Part of a small language model's weights: 4 heads of 64.
MLP neurons of a small language model. Each row is named by its layer, matrix (up: input weights) and neuron, and shows model dimensions 128-255. Each number is 128 + 32 x the weight over its row's rms, rounded and kept within 0 to 255. Numbers have three digits each.
A block is one neuron, or neurons of one layer that tend to fire together. Before each block is what it responds to, as a language model described it from the Wikipedia text at the highest values.

Description: Links within proper names. Hyphens joining parts of multi-part names (Rieux-Volvestre, Landau-Lifshitz, Chiang Kai-shek), plus commas and "of" before place names (County, Pennsylvania; town of Gela).
L7.up77:151103133093142130136159112102100159115119146140110089088122111119162177043117130156115162125120115150137120115101134128108116103058137172111103110128135172135167154109150109101164112086109192093137100104081117119140105139213131178058118118115239163147102148080113146129127132133181138107136135148184114165070121156126166132135087169096118115077095080109098101158140204147115139155135
L7.up93:117137094161155195094109172206157114175132142115167079164104100097165151098106096123164092182089135153096110120072213078089115155114132140091112148077116109138110197150179106097159143150128153131127123157086137109120133137160108088120147119113093172114143164111135160118129146161136117184142131129191107148049159167094113139142135109113138112124141086084141107075051173189122102138091
L7.up139:084072167195149154154137144108129084121170141104142133132084098119132098129105141095152158159133107136142092141043192115089120125110112158107140086099130079134153164191175209126147136175172178143111133079092153149182098154152088119136142143129111121119097162167142149131113162115139112143157150145156161162082094097095095122124119140125157095127138109129203117165082160144126106197068
L7.up207:091135112187115135164111147072142177129159178083113085113061137126108173105091088180117122152140121144121130161135168117061089095111181121140162133075116086141142177154172104092142118126152185169121185099139117146121155135166153090147128125106132165134221156190153156114093155157140113152175155121176156179100153183082115067145099097146110128124113103133147131155100144144145130120060
L7.up353:153072139178150163062096137141092130172170088133093206166106080132168132084144139125105110159111100106081160101105178111134112159095150131097095106117085108101147142204158123105145168147154117155153128166134173127115152164137125114179096171151159167193067125174134160105135125143141150156153128083146089159109128197130099115125129085136167101106156153122111131164115151145039122156080
L7.up407:109054136153119111149145129117147117087119131124122154136107118152184135094154081123148157150083152146150159154101124108124131129115172137145122116142125151095127126202185148128143174143104135151079131170097118098155149186142127112131125111093121131130084192144086169135115120128111103101138140129148120173121147136154101117179085122122115178099143088100173125102102144144105155155136
L7.up912:088116136150153147097100123102143166110135100103160036205124102089113153066135173183160113135120092162116107156117163164127152167132169139136117163091160137123128125101132108167146165113145131115089100112083110134119155130114158102174088109092133170116103166137085141086115127160151141161148091099111145116104163193106054158124115100149124162132112115119144146112119176178105122147092
L7.up941:093159197150124131131141134075134144161235152080107119122109103106157136117118127138126100145116142105120126131132110129184124129068150188099086184140092134125142163181116101141144156106104220136150089167051123158166127131137127103101119155136156103136158152162136169131131123153163146097156138181175148163097105156110119138133100100124152076111130073055130120124109175114064146174090

Description: Word-start fragments, hyphens. Fires on tokens that open an unfinished word: compound hyphens (British-French, Post-Vietnam, non-specialist), dashes in table separator rows, and prefix pieces like imp, comp, app, inter.
L13.up531:093144097155162169144156161111136130115129100089176116158137142070115173109115092089169149152150131150160155189134108056128129101157168085138126125154144141082164083124169169109165149214087101099047081145130141110092056103179107112148108148131163157107089158132111130143113078126108128102142132108073127130126191073083121092191144173081174088135112186157225122108143137179132157184099

Description: Word after "the" in noun phrases. Fires on the first word after a determiner such as "the", mostly ordinals and quantifiers that usually take "of", e.g. only, first, majority, one.
L7.up122:143074069159148166145162124115116119112130120105188150201121103146112111089096158144154135178106169113116114103133100150126134169133187074124099126122172121101117121060094058152143241107155154101121118109136109106096227146149138123121054091086157159121139122090153155139104156161181098104128107132109095112141071133165132154096164124107140118066123147121115079116080168216135103114156
L7.up463:079121087106127174155099066142098166111199105146150145210073109131141052164130235136174128165105157147074130162156152151114106138094164085132098108149067094119172067160039099122171132123095110082147144070116100078085170123070154132152113129081147132105106107147117135108094124114121129149146105096110121078158104125185109130158136163156148141065115152145130121188117174183111133168136
L7.up467:132166155148118091143162104109130141143124097130170115139111109155109140111102168092120125199049184135135069162123143052100105163133153156133130156105066137123154128146124119065107129157141130159091148137172161154056196139134164092165176139128064134183110089088155144108138153161100023096161094148173092166156135142147133168144125101084125119138170113119143135141161155159155082094138
L7.up474:151160141104148142158136068179095169115123132089194128142077081144124135113097153132138164149142180119074133137116120087146124177131222126089123110119125118101117140193126155147095092118133113079166075148085090101151162125136128167127083080110091113153133156135106104123113157176146094083115128133108088118169133155137081198165138152081190125151093122124096138125105158153097099149095
L7.up482:119056123163161137093067103153135149097187167093131115155117106114104129111164155083107137156116158139070123095173103156137157158120138079133110125118148139143122118179115125175084135110110163172161148117157172096069192135121140130182160086153158111170146136172099166068081160148079110147156117123220055157157146100068116172124165092157188141093123129112123132132155189206076098147163
L7.up564:135113079116155101127097105104136141090177099127118113141108110128124113075175113125138071128127100193061136154125087170205134107097158158104127147117150173123117112152081178158123123105162080108120112136114197132112143101126137109081145109189199133133130094185161138068171157120184103139147121134124142127165109119092133161153105124108151123129126086101057164196153170136137037156126
L7.up605:086107120123112101174115091116141112168112125091135115157081130195174112141074165128128101202090074102083108138126185168167142147105119087080154153097124158126108130122115160136175077104154170162154113110120138094055167116137129164146198105162156121097156154156113128120062145134132102109160093182186076117164129149139125148159146132174157134123155128151140177115133144136114069117135
L7.up709:129108115112165159122095106140092124158182079142120122145139138140079082111169126151072123112165134161133120086156123140208090146140154134108119162100067172074164113164146173166116198158105157137092127166071120138112137090150151169091163139144128174090152094090135129097190142125131140085138127157132101143127148139131073129185153113126136123092125134139137134098058110150159054175164

Description: Possessive and ordinal modifiers. The possessive "s" after an apostrophe, and ordinal or superlative words like first, only, best after his/their/the, as in "his first poem".
L10.up61:043137161126141138139098073114081120141162104115154124196120109183154129128136142104118115151171146169175191129125198107124122143082136076136139148131140119061121125089123163159158176133107120080170122104110089111146149114117176068109116138165154119118204172123186121133115123132139170153128075119091116094186132143082100074167135155151175142124122132145114064028149159143163100117103
L10.up96:145120148098107189076114060166162135149118094101181170148115156158124158151113214179062144168138165099083105152146129072174113121089167146083100059124106123049169155106091120172161195106107147142108074136125131114125145103131154134149126085124121149082160147129169143145107147141111149143168129150109139120164158133159106140142134119144166135118075148100065167089168109178150120138101
L10.up240:186075170196161179161069141134148055125177165097122162175152114135132081150150187146138077209155119081142092078073101096117132174123160141179090062110105158104126146085127113151110043131074115187074147103091153112120168155120113148115112033150134118119144142231139142068096129132120097101157098143111120145130166140106103156188147135129138106145148137131120070081152165127105160118145
L10.up244:154123106174157144147100137110096141163140107161128109169084078120164129102165166113098110163097161106129101156096183142088107169141180186092148038173136142127137159190166147179152174211140147116183223099114138148138118164106121100045154095134114132118143155102119086133139165117149109078148092139143102145128067156164108104140123108193165166086079119108140075155179128107114101140161
L10.up421:121135167118142122154095093133125193169189186108168127185123119126092093097129153102141181111141143071133125125146145076103145112141112128137110189160110121105153147130166101112170114126097111124156102085107110108114119251171116098151125056152173135093120153138149162098136134160146160085127113118104193136171198167094121161169053156099136124164105111070149091140222128137164118147078
L10.up824:089129191119116148121084062104100167184139188155129117133084114150158192128085163144156118141106117097132101108104135148177136161123172187096057148120139126121101150186132097107136185151151201168160124118086158093138171134115169119098138063125118084192154147123116174111097149133127166101141105137122100165147148126128106180119148069098155132119137114086172109115104112139108101114146
L10.up906:158132137107144166119149060127139137203049159102133081109111074152141117121128148121190130134152090113187151151193111121124128142150096179109100091082061117148094147126051100101142140159206096139147175048069144148083132142183124160140139133106105116105175160108108085106094173108133164156135129107138074119159159165145131114159143147054126147098145144120159138104101136144138119180132
L10.up970:144129108105142090151122103134074164173129130168154128130126114123165138030179134064135072117160200131216108161115136113126085146121140114067095136163154164118096149162117087082168125107116154154172116069088096120183122138174149078091164127130114103149136151148183127103080160144099118105144104171140094188119100127140148099134069153134142156137098107121124115163178121144079101122109

Description: Dates and numbers in references. Digits, month names and commas inside dates, year ranges and numeric table cells, e.g. 29'7'–298, (15 September 1866), 61.0 |.
L13.up576:143122139177158171157138077106186115140119118112171092183162110122126127108066066107134130120143108182084174124128105090129154169115172128124064095130134094080089161125097161192079163136111177165085099158127136086109164122139149100172152094112089086107166109166143131116192126074119046135147136173097139143134093155115144102210162153132180100147175145146099067074177119187135085177115

Description: Calendar date components. Day numbers and month names inside full dates, e.g. the 19 in "May 19, 1953", June in "11 June 2011", September in "In September 2017".
L10.up131:112111108145166149154106065107090107128108128117132081061142137112195122141183159086084180098127080132138153119037096044152093172076222121152121136140122061094114195099087166150147170190149100089116150090147079062090097156087149131136133132130105141099131141140165189138082168168125088135139146174149138164153170172109134150139150171099212147101123088120127110103142143147058122196137
L10.up182:101133137142162106143078094119108144109096131150140119065133050135182105137083062145089095139054125108126170121153122059112115119066160115153079108179149102142116097104134162150100163178068101085127098124126177092148117134059102137129168105149123127163120094102148125189125116179135150123145147117112153151087180171096121167168171149107173103093205073110090133070116185157115145156065
L10.up338:126124104117105119097125099098092112134136065082158119100121119143138110126166139118170132216136098092148178160120110121153216158089089143175128127195138135051134156065151095116094131114135053059123145076134180026142197137159149113167147086126151137110119169074166187171135141189113130165168109154140129073094138114143089133161143180059163171093120130143132145132178092123119146159112
L10.up345:115104177131143125149138137166143164078155118097115097115188123101124128156113103145119119178146112140088155121143112094168153170105159123101112123142095044105091140091061083108094097164151121137111154120103169152127122133164139153122085064154123122170149166151158121139081141131122058130146126181173093113186152136081101211098131144095096119115140091091119169065095107144125037140115
L10.up449:126145166082142105119082096146094146149146112167097135158120104150182113156118182134138194163132127107095069141127110158136117185111130067164111131128126180104088160103108104191163142121153155176136108107090157057115140180115185140053132045170091189096171164137162141110116195196159112128151094103103097179152113091147126155123122184089121161095080100137134127086090181155079115146150
L10.up498:092124149168135139145148120144084112134104158118179140137130100169134141147101122146108139133201116155134087102126152087100151136116197143113083115080114134140110156048174201096163138137128137145134175117131130092140116121120192051195129112124173155085145152179210122098139166132118104129144101114113120123135124105137142129126170080088130103097123110154177106084116102155086122161117
L10.up671:094081134149118121201161141109112099156171130113125215137083158204134151100142153049151137158136114081165181116099150117150125169081155137120138103133145084139096107124103147122156122159092166122153106090103129150188107175149171109132143154114146091140173125141131121056144118123157067133135098153144041092159157162146047149130118122121142160047161146124109076095152121150112065156077
L10.up773:154087162178121112112117109099136167186117145114088071130120068128145122092133079142160140138104103138120101127133147143154144114090096130150119136198134103121079092105105096158125136186093108127124134120132149077124101134147186036147116114154145164131163109133197190159096172161158142154161115116165132120113142122100084122130147137056254148060117114146112177115102099204102143175049

Description: Descriptor opener after copula. First token of a descriptive noun phrase, often right after "is a" or "the" in opening definitions: years, nationalities, "a", "first" (is a 1932, the 2015, is an English).
L13.up543:112130190136156170116102131116144125164086136167120079088115118129126155156085133147157165186130163130140095124090112107160139118112109168170087138114099125110103086104117080159156154191112147104137149135081143114078185107105182092150200133094181127097142115093128121082097139143121092088152147173141138163130200150127120146189128133213114101129088114129140128153186133143129100100137

Description: Markdown table separator dashes. The first dash of a new column's run in a markdown table separator row such as |---|---, just after the header row; occasionally the opening pipe of the first data row.
L10.up2:123058100081138147130038134105178158148123151147118116117122154065157113115167144114103106192144120134198112107097123100132225098127165156127141093081126105152100196078141127098147063169095148060161160151143162106105130106166127086136142097127111106118098107209125149104107123172095105151160160185134103148149176107138137146116108153142198078118113110164119199172105137162098139137108
L10.up140:072093127107170117117147060109127128118092097111230113107111129142071131139159145111059150199090093133197199088129078117078111159105123145165117100154124119063094172131147119100135112125117152161082142157072188105120123153106126155142132139125099157109133119112114129093109159131138115080143151118078162177129143092178113137096114163164185093108135116149149126153121099170138084155111
L10.up344:093099124154171120147075039134094166098101102139191132136111110160092136141106091079093138155064118131132100119104112068189119175088188176175125099121114125134135127142125102179138083159138146142099143140080137040095120147124127159155186148140123129182025143100106160105150142112136134123144130166126103213122136103114155168145138141153110129137095083145103145148078116114053075167116
L10.up477:178165168104191088174150123123088168136130195160152112190097113084124122099160113120086120125109137172120156120036172143126144160059125161120127115098166070055172119147151108128123121178110158088133127069083111141179118140065099073115189096153126127066114169109154073086095102118096110144149162209222163155227151113102086126149111139177150128137138131133140111152157140105123114109172
L10.up604:131108096116143162086135166115101119128136122129143140124131086119153166116130165115097100150034132108201164126121142107176119103121118139178082067129092108146176103193139137138112086163162187076130157156084116144113161074147122088176176069113130079174134111119132160129098157173187068116148166165166167171144139106140175128111114119144192156121102110140078128153135103098104100088137
L10.up772:192141095128141166107134107073096113143210164075205070150146110122108127133107116106075092225097126151116125175125145056188119142113199154162122107118152108160130116171098117098184095137117110050150148100155124093132109147097115075120171082189160131148148207180160163129120113100095175116134127126146143106113180141121131104154099111191136095112101160118127079127098141094059107110110
L10.up779:124150110107164140231157098151097129059165068100109073149079097110109065102171132136144143121171142136133098105105164142153120101111125155115073089096119114145131143191127121104187108219145171120172122148053129126113155076136163178117130137106196114126077095149118205155154142148132146153141135135104109157106112135147106138140121172169135134155108136115119114194111122169142115102157
L10.up867:121125146139156150122114109127069097089109160079171115087103111132124116058194174127086114147107100100124125131088125071122090181066168111094115113158183140126192143178137104139097165180126168110160128095082110057165102187112142161094122139106137156157115107136130116168111135117120112099140121155174119162147201140172131052090114143142135113147094148141131148109140129097090086141142

Description: Date middle parts. Fires on the middle token of full dates, just before the year: month names after a day (15 September, 1 November), or the comma in May 18, 2010.
L7.up108:125116123199160184124113147107133093176170127160172101144115082138118147149100118116180148124058113158139120138155153091112154128116158126150104126104115088131185174105084094146150145135135139126149102105046156141110129118128099092124116042162123084076106104162044135136178132173182118135146068201140109166102203137104136164171174105067188118072079136074127141109115163119076107153085
L7.up261:179077139132126165118155114083103092105134132158208126170094083199145116138157148115112152160101042096128168101095123101074151193108153123131116152131196117118112182085143132155090136134151106072145120134146176081085170207126139123117148106175164110105122135115123155139198185135131124099138140157143107158087137156083111120113104123135115160117124094070167098124127177150103122169086
L7.up280:129059186137150106148192134076119155109153127176178136139064134154131118119136136104198142086078105199084146131124167155080138153098149162165101106114102113133122140134074183078123098144144170120178066148040128119171166128098173096132134071089099120130149128169127168068120153162156072135153123155174116156143102124194135135140135160144228122045162129099059127120116085114110109174146
L7.up286:080063107170170163094164077082114173181081145168132087095126134154165101114131116156174151105136114150160113096121140092126148139070095157138101138134124134145103191079115172071105162181129149151183080086078139067106094160148139129070130084123140175099192122126132149115119125167187111123154163094148136149103131160118154174134128146135194084076109144104095116108158161089095131136083
L7.up450:121041165101110147213155107064181193130113101132151104101142060184157156111145096117098139106055136129039150156181135100108093184118135114139137088152075106094092153097162141082076137135136173148138123109139142097127153129129179086130172080141114147126165191099142133126184192123165077108176086195147103187070073153127146165119144092104123122068107116110132151089145084191129056125114
L7.up635:113082112082131222108054097094116159114119117080124129182121095145124151121107100112144155097104087113107077096157091140128073174115176145108137131159136113098110166149119141144140102113094149121131126140086111117141111100113172076149171063069156127117125159094138136066156148162199061107156112125187111079117089111192149124052147148148140142106177104137158144105164119111127081180080
L7.up658:132109179180131149097109138082134076111095116129121058152106122133147184097081103122149163140132083111141122149136146057075178149113228169136120151125182101135112173111136140153082143169129091149108141081145178132134134160097160126120126085097151123087158107133111150074164156138189132129165095125159121092104136156045112162139118152115097174112106058098126171149156175114063113138061
L7.up834:056066125141155117186147158070139079130139075135176103108123115189149177136089107128125125157119155140107140110150135081144129130106196140137147126159097094111131169139108120108124147185206110142146110132171127099112117113098154137104101074126136131162138169198164173117105142137104107125131141177107073145124153116100153129188138065131188059093068103136112102166147155165122123101132

Description: Name pieces, table starts. Table-opening | right after a section heading (charts, filmography, stage results), and later pieces of names or formulaic phrases, such as Kagawa Pre-fecture, Prahova County, Nannetje Ni-elen.
L13.up828:145079177203141156152117123097103154149113086120138091112112154137153181023141063131117145104116137069097157109043173122116165077075094123150102140124122072088123154218147114178149132099129125178142111133109089137108136115214138131154107130170199136187115147176083183115096113113109143146146099116177159149123163099083120134091115088125178142103112161118154127166133141140137137139098

Description: Object of "in". Word right after the preposition "in", mostly in fixed phrases and time expressions, e.g. in terms, in addition, in turn, in 2006, in March.
L7.up141:137072159137145141143114095125139080145101063101153129182110043100137075110099171103140140141158102179144182109141078089163157155108139122139117103147091140168166139107110170162164110157066132175138061116081086118119098121115133125166177099164107166146164143160157120111186143168191136092145188132142110189157183089134106134132127091085131091105078193156142138103112143207136088145119
L7.up224:142078099145131147115145116114054124141192186157126131139102098106119158132175150129127111130146108156181153127129119081114177149119102141096144131155143144137124111084122128194139167182143074084199071100148173114153120168143155107054121125116139156115125113088124137150195167125121120137136112149102171179087124165107095194143123158099134099120121157032164083060191156134098101208076
L7.up245:134123130077159139161114096191151149121135139074142144085110072161086078110186118125124133143107119144074148183114129120207088185123147148108083106185105103132157138110138193128143147201094141156127076160068125121071123116090130132088139101153121148136119131096149151107168176164101135089147140177176129185152199122160124123162110116100159153172123149090167123142137078142116109154126
L7.up420:146112132106139133124113091129110164115196140129101167152121119113115088124156131136127109159128150137156190159121179091136096088120090125113138117186179025118170105072158096146151090169119137113169107017046106114099142145111190094126163099136144148089088149107188148087110142166086143114148159176174116139166143111154135098129128125120153130137093126109117116085121122125084172130162
L7.up541:175120131133143107104118105162151099127084097178174159126106103107114149094096098143171132131113051120178139151184121142081150147108095163158102124174061124141126108143122119188132097140115146123109115077123136138147120152138180076144146103145152137132137204110112132134176160139115103085135136072126135178086163062143102148132095152087139114139153158126110125128121147136102147170048
L7.up706:135107125083140089141103113145098150133156099119107087148095143169157094143144164153152164152085192146087147144177135122135094134092090062133114075170078111115180149088122159155143110133169159126089097118137136135162145163110104113072149133158128217125119130142181141116084158141165096151150157191135193133165143127127107148124102138121107092181119090174124141058126080128080092140105
L7.up943:160118117112152130051088097144126164164106109150094093169101084151092145078164106102149120201198108107172163134062148113144116137092104142171121132218118106157168189105109153119139092176173121150096107089109106120144142090129144084102142114139154131085157126158176144109160175171125115118150170183147113122153158140056066119160155160159137115115125125130127130123149092123087104129094
L7.up989:153124167117122155118115107070129161115136168093134122156090066176162115115096078119085151123172123175099152106105096053112158160075159117116133119181094115125108162094117132177110096124082152114160118148112183161065155101143162114147147057166138152109179148146127149099147159138114118153151212127125135103141160115117137132142147132082161075132103134083133090158089134156061139213055

Description: Hyphen after number words. Hyphens right after a number or number word in compounds and ranges (one-room, thirty-five, 7.5-20), plus dashes in Markdown table separator rows.
L7.up278:098044116188156165166100127082107091145143133139174096178127107150138151120140126133153112128122096129162156129162145150128161124109115123036096155178163141138130113157134119152128160163087114156108139142146160142066091172124175147125145110096146141135109149181124162079148186153165127098126093104103156103116160156100096066151103070158208101134047118112192057131080137177125128086119
L7.up292:183037128206112141126121116119117095134121094143140161168122087167116148105082155129147098145119131149161117136154127091148126145144196149166158167118147113095152126110117164099122211191152103062080111124156120130126106141109110119090151070096112110190129153095097090135148145099172142071157076152125120146132187147124070146195121108091164105131138120087144105098134157172142071156151
L7.up318:103131091110154155085118027129113075149102074110128087145112164166129175153112153141113149147141214125168106124092107107101140206121165139124106156154155111124146059135173134133126206161106126145147125122151142095110156107119137078132102085125138110200129184158083146159139132162145155124142118095179154085057163118127051165122134109082154147158088129089130057210092110130056120146099
L7.up348:130076075151129156107101157173115100158104178129097152229108097153151154089125111126166152151168109090171161141128115073108137127117177133097156121120131133104141183167140151103142168199117141022122110105153152122133101109136174077096096090144144171181152123160100158137184138121109146157150100126122116131080140106123080141091125141153195101136126155122073082100210146128124091150130
L7.up643:159085148116134177144092077054093129111142062115174183183108035149117121091112125124127113158082127062096128087176145150109166148150202162095124082164083131127192108136174152176145165166138116129142156116149150114095080157073131172131097087126127120109111180132097144112161158121121094068133050103139165161145150132180090121142138152181150172093168081059120129135125162152123068206140
L7.up684:093138113082182190142157088156118187061155107102226092131120094167142128112159115117149138182134169091156119120149140127096195154082106189120120114133153109104140121107126164105140082108164173109128149087077158111127154163104121160132125085145100124108122128152071172151099127151137151123150126099182158139144139091100093138176124145152158132177060093110113150149124112145060061171136
L7.up1016:105072086146159144120067130150042121120105108147136169194100138145181110086114164129170135177109159150176085162140175161093140145128208114118142142182140085103124159177206159123188170165093116078148135117185155117119084100119097098125129094172146127119101139195082186111127132123102128119150115108113115143139108077133094078128115152115162081156090122146137162172160148190125119097117
L7.up1017:127100086125140113133074066167123090165110162173148101079103121122111111102137131155159130150134100127104157078109092103155078160095104109130121105152131152148131106139118099129122160150135161084155121123091141139129109124192135103112117124140161142139161140140101146132165148205078094113146154160136166188026107164215066103135090161127189129120108129147132189135144125123127115181080

Description: Compound hyphens and "in the". Hyphens joining compound modifiers (south-eastern, strut-braced, Debian-based) and "the" after "in" before a place or period (in the Southern District).
L10.up29:149102098205172111153146088076128078112161152132168110148103105148142123043128148145161145152128112168106117098112163156132144161120142130100154131098133091111183091149188181153113152144109078113168145112154169142143124154140111135117124125113124192043131133161158089101118125048128124128146159141170154094095177135160096094179092091070178077096097134157227155166091211155140100178111
L10.up148:172109096124177172125079087116095120103174145145161134149140083125114151067102036124143159164151188094090143149097133072133160164077179109129127161188114129137148154094095148174073162165157128129084118125119139131103171146130139077092126119109134107114136129149169122146154159076058123102137126156114163068124101072180135165130108185126190072084084146139143116123088129181109059180090
L10.up250:114085089180154121122133089147093194092082081123124158154115096095113138070145110123144115135170099131160200164131149107133170140121119145102112177101055096119189120073154138152126136129119113127127065151115149115111134123103132092114087111091106191162098094169106118101143135133070141116151157156112157089094097070200151132100119118138176043091131137134157056169105130141080091216129
L10.up281:190152145138172171103135069151093195137139161183146075129116059079167119147095147121133162164108162142086081129128177094145106125149128156135120133097132119180140085151149127175112150127102104090122111144111146119075124137123125147108105157144211191128080130132171138103148123191126102130141157092184134093116094128103086153156099081177114121086112053115147113103120183169112142157150
L10.up358:117162167119160113167158121123105192100138075090107081141130121108157150161120115156118133125147148160103080070122073148162149124116123179124085116098074142152061125074146150120130136131078229111178166144121145139181157175104105093105142114111167155131115129151109167144153084141131074131171188110125185142082091166170134163183143166160173127169094053068103158127140146107069156130102
L10.up615:138119080204211178100149111132099139164200102122153050122125084144199115112125104112106104136137158192107124089173160132102136202075127185108083158144106101150164183112171189162063174145090129074182136118104178162145181104085115117177151145087113139134089094153112150117160096122088110134148105130165114177087099133144104123158145108146168125097119123122116157078110190157157106130154
L10.up623:131128113183134206100152131103181204130101172152094126113098100138156106086140040119119206141121127130145144094130101129169137183106139165105107169164147126104126137131111141107157161159115121106072132128095161111091177183182174149106128076065147170135165137096158212123134146133112095124135176126228123103114097096137086138166103123165110144115136041102172119116118120158116111094130
L10.up846:188095146131141164132145150140119113114118190117106112090106064157182181102136110144152156171146156105067150091108181126116132114072203160100120130155070120130131145115174188116128199175142125069156116102086137156154106114121202115140185111119073147083135169161157153088139182087135124116141161099128148133082135179142075183128150077100172080078136080134089142123109167168069116135150